Weights of a small GPT-style language model, trained from scratch on English Wikipedia: tied embeddings, 598M tokens.
MLP neurons of a small language model. Each row is named by its layer, matrix (up: input weights) and neuron, and shows model dimensions 0-127. Each number is 50 + 12 x the weight over its row's rms, rounded and kept within 0 to 99.
A block is one neuron, or neurons of one layer that tend to fire together. After each block is what it responds to, as a language model described it from the Wikipedia text at the highest values.

L4.up467:56 49 44 44 46 42 22 38 55 27 60 52 55 42 56 61 43 40 48 65 74 60 70 33 75 29 52 49 66 54 51 44 44 48 48 49 48 61 38 54 25 60 47 56 50 61 67 72 39 53 68 50 58 56 35 55 47 56 47 53 50 43 54 64 33 58 48 36 70 30 45 27 29 24 59 38 20 56 56 36 47 72 52 52 69 37 46 67 37 38 69 40 71 63 61 61 54 45 46 53 56 54 35 57 50 42 50 24 36 58 48 46 25 48 43 49 61 44 45 69 59 66 68 47 42 46 69 58
L4.up482:47 57 33 47 50 57 57 53 45 58 64 51 48 59 38 66 59 62 40 59 72 71 37 96 48 24 73 70 68 49 45 39 36 48 66 60 42 55 56 55 53 40 47 52 32 24 72 52 37 50 45 70 34 54 46 49 43 68 54 58 62 59 52 57 47 55 47 57 59 55 43 64 45 50 53 62 48 21 53 37 51 62 45 46 63 18 59 56 66 55 56 56 65 44 38 73 44 58 52 46 54 43 66 57 66 50 50 55 54 46 63 33 55 63 44 50 34 21 67 46 46 50 67 42 51 47 36 74
L4.up601:51 39 57 75 58 45 46 59 50 33 64 69 44 51 59 56 40 47 36 69 56 54 55 57 50 37 66 50 40 55 36 69 59 32 48 56 59 54 70 25 58 40 59 63 54 36 33 76 59 70 28 81 43 55 64 47 52 57 45 61 66 33 52 51 56 62 45 51 47 32 25 45 53 49 44 25 41 60 52 54 44 62 59 37 65 38 40 48 45 47 52 44 35 38 66 52 44 58 46 38 71 69 34 32 40 66 67 46 64 67 51 39 56 44 44 59 45 64 62 51 39 68 51 30 38 53 45 54
L4.up667:50 57 50 65 41 39 61 64 52 16 65 71 43 52 49 66 54 66 32 46 73 32 34 40 47 59 56 62 46 55 35 68 79 35 62 61 31 59 39 41 58 23 51 36 49 42 39 56 39 42 47 54 48 47 69 59 35 65 45 76 49 35 51 53 33 46 36 48 56 55 46 50 61 67 70 46 63 40 54 36 50 19 61 48 48 54 66 78 60 72 48 54 51 49 41 43 48 73 56 48 50 57 68 53 42 42 24 55 37 62 31 58 46 48 64 42 38 74 42 40 47 50 58 48 49 52 31 60
L4.up681:39 51 55 69 82 50 44 43 49 57 48 36 65 56 41 69 63 55 35 39 47 57 48 64 32 42 37 58 32 54 58 58 35 47 45 48 64 53 65 59 55 62 43 40 33 56 37 63 51 42 51 79 52 45 48 31 41 68 53 57 61 46 34 41 37 68 47 72 43 81 49 77 34 59 59 61 31 60 61 77 50 39 64 67 50 25 62 52 55 62 46 55 49 46 45 43 74 67 51 34 63 52 53 36 45 43 58 60 40 46 65 56 76 44 54 48 48 65 41 47 62 58 48 53 73 42 57 51
L4.up759:52 49 50 46 51 54 44 31 34 40 65 48 55 49 65 56 47 63 62 68 51 54 56 31 40 64 29 49 53 81 34 47 48 47 53 29 42 40 45 38 64 56 47 47 70 66 34 30 55 39 48 69 58 35 39 54 43 47 35 72 67 81 38 56 42 49 62 57 54 46 47 50 24 50 54 49 45 62 48 40 44 55 58 53 66 41 55 61 33 42 45 58 35 45 40 54 72 57 48 36 57 54 50 60 28 51 49 57 53 44 49 70 50 53 52 21 46 44 53 74 46 40 45 58 53 43 40 62
L4.up1041:51 51 45 45 40 42 42 47 38 72 45 48 75 44 86 55 30 48 28 42 59 62 29 47 48 54 72 65 28 52 40 53 38 61 56 62 23 36 48 49 32 36 44 67 53 55 49 80 48 28 57 46 35 63 46 61 57 53 39 81 48 52 55 48 46 63 52 76 58 50 41 27 62 55 50 36 46 46 45 45 68 41 69 55 62 59 59 64 46 44 54 68 31 66 43 53 45 50 45 22 31 43 74 18 71 55 42 31 45 78 36 65 61 65 42 42 60 37 46 63 59 42 43 42 48 40 53 53
L4.up1097:40 36 67 48 62 33 48 36 49 35 40 49 51 16 40 52 40 60 40 56 46 75 61 55 46 61 58 50 56 67 32 33 58 60 50 53 68 61 51 50 33 66 53 41 31 57 56 42 49 66 45 40 59 47 36 38 60 33 45 65 42 44 53 52 67 52 41 55 53 72 71 57 44 60 55 49 63 79 57 39 68 39 76 61 68 32 48 36 53 75 53 54 48 34 63 45 41 51 52 54 52 76 57 37 38 49 47 55 38 32 41 46 54 39 43 49 36 54 42 36 27 27 41 35 42 44 42 81
Description: Phrasal-verb particles

L4.up211:41 51 50 45 32 51 55 42 66 49 45 50 41 67 59 63 39 36 67 57 59 47 57 48 35 38 63 38 25 46 62 43 48 75 51 69 31 48 49 38 59 25 37 64 62 49 24 61 45 52 34 46 50 41 58 52 57 73 54 55 66 68 41 70 61 36 50 61 39 60 76 52 65 65 53 51 57 67 54 54 63 82 34 59 47 44 55 55 51 51 50 60 43 62 67 50 56 43 67 69 37 53 62 38 56 42 44 48 44 56 71 53 48 48 41 44 47 59 42 44 40 52 48 37 43 54 61 54
L4.up248:58 47 60 46 64 42 50 63 57 59 49 71 68 58 27 29 50 59 51 55 48 72 43 67 38 78 43 58 65 49 57 57 40 65 33 59 38 49 51 40 45 71 48 43 42 66 49 37 30 56 60 59 58 62 66 65 44 56 49 53 41 51 46 45 58 39 65 61 58 60 57 58 63 29 23 55 70 51 38 44 45 57 49 52 55 40 24 56 49 21 42 63 48 52 53 64 48 51 58 42 52 31 22 54 34 40 51 57 39 36 49 50 21 72 68 51 44 46 54 49 45 55 55 22 49 59 68 50
L4.up326:64 56 57 39 43 46 56 34 70 54 49 43 37 64 36 41 38 46 47 39 50 49 66 49 27 76 61 47 33 42 40 40 57 53 34 33 42 45 55 58 46 17 50 54 53 32 67 32 49 57 40 52 47 41 53 82 44 34 44 51 55 46 53 60 75 29 44 55 46 36 47 48 39 47 54 75 43 31 62 38 37 51 59 36 58 48 60 64 58 27 34 48 25 40 62 47 55 58 53 47 44 66 33 30 54 64 63 52 49 74 45 48 50 50 48 59 42 24 76 41 37 77 49 64 44 19 36 55
L4.up524:63 50 44 67 51 36 40 53 39 38 47 31 42 77 41 58 39 46 43 41 78 61 45 58 79 64 54 68 51 79 82 58 44 69 38 45 52 52 56 27 56 37 47 39 57 45 59 54 57 73 53 52 43 66 37 32 36 42 31 47 35 62 44 54 49 39 37 53 51 62 68 36 57 57 83 43 71 63 36 39 41 46 47 52 47 43 37 53 60 53 52 70 49 51 51 34 45 37 50 20 36 20 52 45 50 30 41 51 49 42 39 30 69 65 54 54 62 29 58 56 58 53 53 25 42 59 51 27
L4.up792:63 37 49 59 48 47 48 34 49 75 35 29 39 56 27 57 56 29 53 48 42 23 42 43 55 56 49 63 78 45 51 43 27 60 52 36 57 31 47 45 75 48 49 34 50 56 35 38 53 61 55 45 42 30 37 47 31 61 48 63 47 72 32 53 50 64 70 51 51 55 35 59 50 62 48 66 44 60 36 66 49 51 45 54 50 46 45 53 39 40 73 59 69 48 49 58 31 54 61 29 34 48 49 27 31 57 49 55 40 30 48 53 56 53 59 37 39 47 50 55 45 42 48 83 33 31 58 51
L4.up1026:41 48 41 56 54 46 47 72 37 53 37 52 69 58 55 37 23 43 28 65 41 51 56 35 30 20 43 54 52 38 40 61 13 48 48 44 59 43 48 52 44 48 52 40 54 46 68 45 39 62 57 62 47 40 94 50 55 55 40 33 32 61 56 53 54 55 47 50 56 77 79 33 33 39 47 49 65 57 59 56 50 43 65 68 41 33 50 31 34 46 52 48 58 43 54 54 35 61 50 43 21 56 48 62 45 53 45 48 39 42 55 55 55 69 48 61 65 52 45 59 39 39 51 49 39 46 45 57
L4.up1139:38 41 43 61 55 59 39 46 60 55 40 40 42 50 52 49 42 59 47 59 25 67 28 66 54 32 61 51 40 35 63 34 51 56 67 36 46 54 65 60 59 53 54 38 57 50 56 70 69 61 49 44 48 42 48 62 44 47 65 41 37 52 53 54 45 58 29 60 55 55 64 49 39 29 30 35 58 54 82 70 48 63 64 53 52 33 50 48 44 79 34 46 73 33 49 45 49 35 51 44 40 49 67 63 53 52 58 36 43 35 61 35 50 73 58 41 43 48 56 62 52 36 54 58 36 29 63 68
L4.up1379:50 59 45 54 60 43 64 58 51 60 50 20 42 73 25 48 31 37 41 46 39 47 36 59 56 53 62 22 32 45 53 37 54 75 57 36 64 40 63 52 52 35 25 47 66 53 49 56 63 68 38 79 57 51 60 50 56 43 54 67 53 73 56 61 52 50 64 52 68 53 58 64 51 57 55 56 36 39 57 46 35 48 39 45 38 21 51 41 55 65 60 60 57 58 44 36 44 67 53 34 53 42 52 50 44 68 68 60 40 53 49 56 58 50 57 56 48 21 56 36 38 56 42 62 42 41 37 38
Description: Mid-word "-a" syllables

L8.up791:44 42 34 66 42 26 37 35 59 53 53 42 52 41 69 40 57 39 63 80 50 51 48 53 32 67 60 38 59 43 71 51 42 46 54 59 44 43 60 36 39 62 40 60 24 55 49 55 44 61 70 31 87 40 44 35 44 39 43 46 44 61 39 26 61 38 38 67 32 39 51 41 51 43 36 36 34 58 38 51 55 42 55 59 58 38 52 37 51 46 52 73 53 51 41 45 68 31 56 60 35 46 64 45 72 48 58 57 66 39 29 47 77 58 40 62 65 35 39 52 60 62 50 54 60 59 39 38
Description: Word-final subword pieces

L4.up16:41 46 75 28 43 66 45 72 41 65 45 35 54 59 61 42 51 44 49 41 23 58 53 29 44 71 28 19 73 43 64 51 66 47 40 27 72 68 53 65 63 30 69 51 66 59 37 30 44 35 38 55 37 39 52 72 56 60 47 62 56 61 53 32 65 56 52 48 53 61 54 48 59 54 36 42 72 52 46 38 59 31 64 58 38 53 28 36 51 73 48 42 61 52 51 56 47 53 47 57 56 52 67 58 63 45 53 46 44 42 31 22 49 51 44 53 29 54 61 53 58 53 58 49 64 69 49 40
L4.up130:69 63 57 69 57 34 45 58 50 42 29 49 68 56 46 45 47 54 50 52 57 50 31 47 48 56 47 44 56 63 58 57 43 43 64 52 45 70 51 38 33 32 39 41 56 36 46 50 61 53 64 54 28 53 54 68 28 53 40 36 65 40 68 69 36 51 47 59 53 47 75 88 41 68 49 45 47 54 38 63 63 57 52 52 48 40 38 45 58 52 57 39 42 31 59 23 81 34 66 64 53 59 51 43 52 53 79 35 37 59 51 53 67 36 47 44 33 32 57 37 44 43 61 54 45 49 78 43
L4.up587:48 53 73 46 37 59 77 45 42 38 45 66 61 48 64 56 45 25 49 64 50 69 49 42 56 47 38 48 61 48 45 34 57 49 40 66 57 61 52 56 54 58 41 66 49 44 45 52 24 48 53 48 52 57 61 68 25 55 61 39 25 53 58 52 58 59 53 35 47 33 56 79 42 61 22 53 53 57 48 60 54 53 42 58 35 33 48 67 41 53 54 59 46 43 67 54 41 46 57 46 49 70 46 65 60 29 36 50 56 35 66 52 35 31 51 62 39 48 65 60 58 72 44 53 51 40 27 36
L4.up891:64 62 69 45 61 75 43 67 44 45 50 60 53 57 32 33 39 48 54 66 58 63 62 59 49 63 45 51 61 73 51 51 48 69 71 58 43 62 40 51 55 48 47 35 48 45 63 48 41 47 40 33 44 60 40 56 47 57 52 35 46 46 42 71 43 47 45 32 83 46 60 79 69 51 34 61 28 47 53 55 47 50 50 72 36 44 67 66 58 46 35 40 38 51 33 38 40 43 60 72 64 51 64 39 41 39 42 46 49 64 42 38 34 47 34 50 39 52 47 54 67 49 49 58 31 43 38 48
L4.up1114:62 71 32 30 53 33 61 44 31 53 61 43 38 36 44 60 37 31 48 55 30 40 54 55 49 59 58 45 42 57 54 55 31 28 30 22 30 44 29 53 42 42 62 43 36 62 56 69 28 62 59 69 70 47 32 57 42 46 46 42 58 48 51 58 36 50 37 55 70 76 47 52 56 47 47 47 66 55 68 56 41 58 36 68 55 43 40 59 57 70 65 62 51 31 54 49 33 80 58 49 44 77 51 66 44 47 55 38 56 51 43 38 38 65 43 57 41 64 45 57 66 45 65 54 56 29 36 51
L4.up1248:39 36 55 62 56 58 55 81 41 50 65 61 44 63 59 37 19 69 33 73 39 68 45 44 44 57 42 50 49 67 69 49 27 44 58 63 56 47 72 51 51 40 44 55 47 44 49 36 52 48 64 53 37 35 45 60 34 62 37 49 18 45 28 76 68 61 45 59 47 57 56 56 51 62 46 44 59 42 82 46 48 68 37 63 60 52 50 60 56 11 22 53 37 52 40 64 56 55 58 51 45 44 60 34 47 45 47 35 47 60 42 67 44 38 52 55 40 40 56 42 59 49 43 40 50 39 50 36
L4.up1298:39 39 74 34 47 44 42 43 46 54 57 57 71 47 54 60 48 51 35 60 41 76 55 64 53 34 31 39 56 52 49 35 62 53 40 55 56 58 60 68 46 54 29 57 41 42 58 48 48 52 66 28 63 62 50 59 43 67 45 50 71 57 50 49 47 51 49 60 35 52 63 57 59 28 51 50 55 60 61 39 34 25 52 49 48 58 40 45 68 57 46 37 55 48 39 59 42 57 48 35 16 29 43 36 44 69 45 52 71 24 50 54 51 58 40 60 57 45 49 47 37 60 41 31 68 48 65 36
L4.up1436:13 75 41 47 36 39 48 46 59 56 41 40 54 53 32 44 64 38 64 52 42 22 63 33 46 52 53 51 37 62 66 36 32 48 54 60 29 74 50 50 50 46 51 56 48 71 43 55 37 59 60 63 45 60 35 56 63 43 65 58 60 39 29 63 37 63 22 43 59 55 44 56 73 49 36 42 47 61 39 35 57 41 37 40 41 43 67 25 31 66 36 49 55 25 43 67 45 31 48 52 67 57 67 32 50 57 44 79 83 63 33 34 62 56 40 37 54 50 57 57 68 54 55 55 38 69 49 60
Description: Forms of "be"

L9.up55:61 64 41 48 34 49 33 49 61 54 55 58 27 59 40 57 46 40 33 57 57 61 51 70 39 32 40 69 55 32 58 43 61 49 48 75 26 65 62 33 36 50 35 44 44 32 42 54 53 27 36 63 43 57 49 40 38 54 55 48 63 50 64 42 50 51 36 65 57 63 43 31 39 59 41 35 37 52 48 33 46 76 37 55 48 59 53 58 68 49 50 37 52 55 50 62 47 49 56 54 27 34 52 47 32 30 48 30 33 49 52 66 41 58 33 39 72 48 63 61 51 71 56 33 47 38 48 38
L9.up337:27 52 36 42 50 50 44 43 52 51 52 51 63 55 54 56 33 52 34 52 53 23 45 56 53 54 49 65 65 56 52 55 27 42 44 35 65 58 67 48 55 54 58 54 65 43 68 64 56 67 59 40 42 36 56 44 48 39 64 40 45 44 39 46 38 48 62 32 52 48 35 52 51 48 49 48 54 54 34 32 51 77 27 39 48 54 45 37 46 69 61 65 58 58 38 50 73 51 35 33 54 39 54 64 22 59 56 50 36 53 52 59 39 39 67 27 34 55 55 73 51 40 47 90 11 68 62 41
L9.up587:61 37 37 47 51 54 30 35 58 42 57 64 62 37 43 47 64 52 44 64 49 50 57 59 53 65 42 34 41 49 49 51 56 78 45 59 38 51 41 44 70 66 46 56 71 52 23 78 40 53 21 63 31 34 47 40 59 38 46 39 60 43 51 63 58 69 52 56 60 38 72 37 46 51 42 45 66 44 62 48 58 50 30 79 57 31 74 61 37 57 61 53 56 66 24 45 62 31 51 56 45 39 52 56 34 27 25 73 70 37 41 52 71 34 48 56 55 44 49 48 51 50 60 28 54 64 53 57
L9.up689:43 23 54 50 47 27 64 40 54 59 31 53 49 51 43 56 38 45 60 57 66 50 50 52 43 80 43 55 40 32 62 56 41 36 16 54 46 59 57 45 47 48 57 49 45 35 65 41 41 45 53 49 41 66 45 48 27 39 67 42 61 40 78 46 41 63 32 65 45 49 39 63 56 28 52 44 47 35 45 43 43 65 48 59 54 45 64 43 39 31 44 63 49 49 62 53 39 55 51 56 62 25 64 64 48 65 50 50 50 73 31 61 62 60 41 54 44 46 45 70 68 39 55 39 47 64 54 45
L9.up860:45 56 54 47 64 51 58 37 57 37 51 56 45 74 54 22 56 38 46 62 25 40 47 76 29 53 61 59 30 60 64 67 59 66 48 65 36 24 67 58 53 40 49 58 52 21 65 47 55 53 45 49 50 33 44 55 52 56 39 44 40 35 60 22 70 49 43 64 60 54 51 35 28 48 43 62 43 37 40 59 48 24 37 58 32 71 45 29 42 55 60 46 38 62 45 56 49 57 49 51 49 45 70 63 68 47 65 59 38 53 47 60 59 44 54 52 69 41 46 47 38 47 41 47 41 49 61 29
L9.up948:44 45 63 63 56 27 44 38 72 35 56 70 55 44 45 44 50 43 66 65 54 36 34 41 53 65 30 59 68 62 72 64 46 58 66 69 49 63 37 39 58 54 39 62 64 30 51 41 24 34 58 43 43 50 61 47 38 52 50 49 57 60 54 38 66 56 29 50 51 36 56 38 80 63 64 47 52 57 58 31 52 67 24 55 53 58 49 77 29 52 64 48 33 61 50 44 46 50 52 72 39 33 41 50 44 42 45 47 50 47 37 48 47 33 62 59 45 60 40 51 46 24 62 32 53 69 50 49
L9.up1124:48 62 21 34 64 14 64 39 60 46 30 39 51 54 62 47 64 51 66 28 78 36 55 49 69 53 53 21 55 50 63 45 66 65 44 34 35 69 65 55 41 50 32 33 39 50 47 55 35 47 38 28 59 38 65 61 59 39 58 49 75 45 55 59 52 49 50 52 39 58 63 52 33 39 52 46 56 67 44 46 54 71 35 69 73 54 85 55 68 49 58 53 45 38 43 50 29 50 59 52 41 53 46 44 47 47 47 61 59 68 53 70 67 46 50 43 44 34 57 56 50 33 67 35 43 39 40 43
L9.up1367:37 48 57 56 45 56 45 36 62 51 82 69 42 60 43 44 45 52 46 60 58 44 37 48 59 47 75 49 58 36 76 60 55 60 34 49 55 57 41 60 56 53 54 40 71 55 84 44 54 29 48 48 50 53 63 41 29 36 33 42 46 35 51 55 73 58 34 53 45 53 34 64 54 49 28 42 47 47 62 51 42 57 56 67 40 68 53 66 29 70 67 57 30 53 66 32 46 64 45 35 44 57 59 42 52 65 47 61 38 39 52 56 32 13 57 65 60 38 56 56 40 42 35 30 51 51 56 44
Description: Final pieces of multi-token names

L9.up54:48 43 50 58 45 51 31 63 44 68 67 51 54 39 37 49 76 68 57 59 33 33 32 59 41 62 64 31 49 45 30 23 52 48 61 72 53 49 63 52 66 43 56 64 39 54 45 50 44 59 66 46 57 60 71 59 60 57 48 62 57 50 50 50 50 44 48 61 53 51 39 55 72 38 25 56 54 46 44 60 61 63 70 53 65 37 38 63 31 56 59 42 46 33 59 60 37 36 51 49 53 47 35 56 58 66 49 51 56 55 51 34 53 58 54 71 38 67 52 76 63 41 43 44 54 30 41 38
L9.up273:39 35 59 64 47 62 48 40 63 48 48 45 54 58 44 35 49 30 52 56 48 52 36 46 62 41 46 31 68 43 69 33 50 59 29 56 33 45 50 37 45 44 55 69 47 64 77 49 41 63 69 45 16 50 71 37 52 51 50 65 33 59 47 37 33 68 45 56 42 47 40 52 43 50 49 61 51 50 48 68 69 46 35 46 52 56 56 37 60 47 42 54 56 26 45 59 32 35 33 70 53 57 50 66 48 54 40 66 47 65 48 63 33 32 37 53 47 48 25 58 65 60 35 52 43 56 50 44
L9.up416:41 54 60 62 59 53 65 57 31 47 36 55 39 49 47 55 45 60 48 43 64 37 54 32 49 71 63 52 53 64 43 71 61 36 74 29 45 61 65 18 56 60 49 50 43 54 57 54 49 48 46 42 54 59 63 60 72 32 36 37 45 27 54 53 52 47 44 56 43 39 60 69 47 40 32 51 23 68 36 46 55 55 52 51 49 63 54 69 46 70 48 44 46 43 60 57 63 49 57 51 54 67 56 49 58 50 47 40 63 44 56 57 76 39 44 65 47 48 46 59 42 59 62 51 62 53 59 37
L9.up776:60 17 12 38 51 42 46 58 49 63 68 31 27 29 60 48 48 50 41 51 49 40 64 49 63 61 46 29 52 69 62 51 44 41 71 43 55 64 52 55 54 52 71 25 60 73 57 63 47 47 61 41 36 57 72 30 55 45 52 76 71 45 55 33 47 46 40 52 61 60 46 66 50 51 54 59 53 63 53 56 54 40 57 41 50 34 37 54 59 69 64 59 32 57 61 43 40 47 61 36 50 68 58 30 67 53 50 57 56 73 65 43 47 45 59 48 52 61 20 41 74 45 66 43 28 56 42 53
L9.up847:43 66 35 31 64 51 44 53 41 56 62 53 46 56 51 60 59 48 43 66 36 46 62 82 60 36 70 56 50 59 75 68 42 50 50 58 57 53 53 51 60 70 32 52 30 43 46 70 37 56 60 44 66 12 54 73 66 54 58 59 53 43 53 61 35 64 27 47 33 69 58 58 65 59 51 38 57 54 64 43 55 49 46 41 44 66 24 35 58 49 53 43 43 64 52 63 23 39 69 50 54 51 73 66 54 55 52 67 63 22 44 44 71 35 48 34 55 63 41 50 48 51 52 62 52 41 63 44
L9.up915:50 50 72 37 39 46 52 41 37 50 61 40 46 59 49 65 39 49 64 50 28 44 69 46 34 45 35 53 54 39 22 51 48 46 50 45 29 45 60 59 57 53 52 50 46 54 38 57 47 60 61 54 57 37 55 50 35 46 60 59 65 55 60 32 42 55 55 54 45 65 65 53 59 72 46 55 47 64 53 19 54 65 62 59 38 25 61 33 50 36 65 49 70 37 46 66 44 77 48 54 45 71 40 47 51 58 54 38 67 54 43 33 59 74 57 55 53 60 43 50 51 48 45 32 30 38 42 71
L9.up940:41 56 62 47 32 55 64 63 54 57 65 47 44 41 41 67 64 50 43 62 56 54 61 74 57 62 45 25 44 47 31 54 49 39 56 66 31 49 62 41 52 46 65 41 41 63 47 59 34 53 36 52 17 40 44 23 70 48 54 49 76 69 31 45 45 75 63 46 71 48 33 69 51 54 51 50 37 36 55 40 37 70 36 16 57 30 60 47 48 45 57 56 36 31 42 53 60 64 53 49 55 54 56 37 55 56 43 41 60 40 50 44 68 48 69 77 59 45 27 53 46 29 50 66 38 44 46 33
L9.up1368:70 47 48 39 44 70 35 48 41 58 57 45 56 42 41 50 51 49 25 50 41 64 65 37 43 51 61 56 40 59 40 40 40 62 43 50 53 51 48 62 24 25 47 42 29 63 67 54 73 32 41 50 53 53 65 40 48 58 30 55 43 48 36 48 45 47 55 46 58 73 61 62 55 79 54 59 57 75 44 32 56 23 59 51 48 63 47 34 53 60 61 43 60 59 51 47 61 57 55 64 40 53 50 51 48 52 59 61 39 37 45 70 56 39 61 53 69 56 66 53 51 43 54 15 53 56 61 62
Description: "One of" phrase

L8.up1532:49 47 43 40 35 53 48 38 41 21 46 51 41 48 55 36 46 49 50 53 38 62 50 71 46 61 64 38 46 44 51 48 63 55 45 39 31 51 37 48 34 41 46 51 19 55 74 71 31 48 39 56 28 58 64 53 51 44 43 42 55 49 50 51 43 44 36 53 54 56 37 46 58 66 54 44 58 59 38 64 61 43 42 42 72 40 40 62 49 60 37 45 50 63 46 78 38 59 52 67 15 50 47 38 85 64 51 38 42 61 50 41 42 35 67 56 63 65 54 54 57 56 18 48 52 53 53 55
Description: Verb completion in predicates

L8.up1227:70 33 53 69 34 56 51 57 76 34 52 53 47 65 57 51 51 41 38 51 34 41 45 46 36 65 37 26 58 54 47 29 52 57 31 39 61 54 52 53 35 73 66 60 36 36 65 42 50 42 68 47 36 47 46 61 70 67 51 41 49 64 47 51 53 40 55 55 48 55 53 64 56 60 49 55 49 39 62 46 43 49 39 59 61 34 43 56 75 47 45 44 29 34 39 62 65 64 50 39 51 53 33 53 36 42 25 33 57 56 48 65 51 59 55 60 43 49 47 44 32 65 58 49 36 45 55 63
Description: Partitive "of" plus name fragments

L9.up475:63 29 41 51 31 55 54 63 38 54 35 60 29 43 57 29 56 59 65 43 73 71 44 45 69 35 42 70 47 58 62 42 62 66 30 77 73 33 41 63 65 38 33 40 39 28 46 57 41 56 51 46 34 55 56 73 51 43 54 63 45 44 53 78 68 31 74 31 22 53 67 55 66 46 29 40 54 45 31 37 53 51 33 52 43 43 42 38 51 54 61 56 45 44 65 50 63 39 44 40 59 54 55 37 46 42 51 42 39 69 57 64 37 34 42 45 41 60 55 33 55 42 50 70 49 47 42 40
L9.up642:68 41 48 70 61 61 40 73 57 41 34 50 36 49 31 48 60 65 53 51 30 51 50 42 71 46 55 52 49 41 58 73 39 45 53 38 42 46 36 66 53 52 39 31 40 53 51 62 61 66 63 40 37 74 36 56 55 46 51 70 23 28 39 49 42 57 60 64 38 51 52 45 52 50 45 59 58 45 62 36 51 54 66 65 28 61 57 38 48 50 45 59 50 39 59 49 50 62 70 34 43 61 63 38 48 53 62 57 48 64 51 42 53 44 37 46 46 46 64 60 49 51 22 55 59 61 29 54
L9.up911:54 51 86 38 28 52 59 53 52 49 77 57 63 55 29 58 36 57 53 60 52 61 42 42 62 46 21 47 39 48 52 55 47 58 43 70 56 63 47 42 34 60 46 78 51 44 54 41 50 72 39 42 45 35 53 40 59 48 69 62 39 52 73 38 40 49 68 20 34 64 54 62 56 61 74 33 41 66 54 64 52 58 56 66 77 33 48 49 29 67 33 50 31 46 45 50 50 27 40 56 36 66 49 45 62 46 52 44 55 65 54 41 40 33 38 71 48 79 74 49 45 62 40 52 69 53 77 58
L9.up1073:59 66 49 59 44 41 65 26 56 40 52 52 48 51 32 39 46 58 58 33 53 51 54 47 28 47 49 55 28 45 66 50 39 32 45 54 46 48 43 68 64 45 43 44 58 47 39 46 31 56 50 19 51 54 65 56 42 49 48 38 69 55 45 55 47 57 29 63 34 60 25 47 49 60 45 54 60 66 48 50 40 67 29 76 60 44 47 74 31 72 59 33 41 76 52 46 29 54 78 55 47 70 70 37 52 29 39 67 35 42 34 51 48 49 55 79 50 64 64 36 39 36 58 65 48 59 33 52
L9.up1279:39 74 47 54 21 55 49 43 45 34 46 72 50 58 44 62 41 57 44 57 52 50 32 31 33 65 55 41 45 59 27 59 55 33 53 47 64 35 46 39 46 73 46 60 55 29 74 45 58 59 34 60 33 65 64 48 42 35 66 51 48 35 50 52 59 44 35 35 49 71 62 83 56 49 46 58 35 55 53 55 57 63 67 44 34 61 42 44 61 42 50 46 41 57 28 57 35 42 45 46 38 51 54 66 37 53 35 59 62 51 51 40 30 52 35 53 34 63 62 38 41 48 49 57 47 69 48 54
L9.up1319:61 30 54 49 40 40 49 48 55 58 54 56 34 58 46 43 54 39 55 41 41 41 27 64 51 36 48 52 23 35 73 38 67 52 52 57 66 45 77 51 55 42 34 62 65 49 50 71 63 60 62 61 53 71 50 36 50 48 72 54 39 42 71 45 48 32 53 50 52 56 49 54 36 48 16 66 54 58 37 48 46 50 42 42 64 67 60 45 38 43 39 41 33 53 39 43 49 46 50 43 42 64 52 30 42 43 36 48 49 56 33 30 67 43 46 60 56 75 48 74 44 52 51 57 66 32 40 64
L9.up1331:53 44 40 70 51 56 44 47 55 57 55 47 32 52 47 44 36 40 52 55 47 48 37 52 28 44 42 67 39 53 53 36 26 53 52 51 64 33 50 61 58 65 48 31 37 54 50 54 37 76 43 49 47 55 59 46 61 68 52 62 53 45 59 36 43 35 63 58 59 52 40 22 47 50 32 61 39 37 51 56 41 47 46 58 22 35 56 48 70 61 75 41 65 62 38 56 49 62 41 65 25 51 26 50 75 59 34 35 52 37 52 58 49 16 69 51 65 64 58 45 53 57 52 57 34 43 47 51
L9.up1485:56 56 48 56 43 32 54 38 44 55 58 50 43 52 58 40 55 41 54 64 53 55 58 30 68 53 60 45 29 39 41 49 55 56 34 33 61 35 48 49 60 42 40 58 35 44 49 39 38 68 31 54 40 47 48 47 66 47 51 50 47 35 43 63 72 60 66 53 53 79 72 70 55 62 32 52 48 67 48 52 59 80 59 51 58 35 41 62 44 67 57 49 39 69 50 50 61 46 71 64 52 60 53 51 45 43 43 27 54 27 44 49 48 39 48 59 41 59 46 66 61 52 54 49 64 64 41 32
Description: Predicate verb or adverb start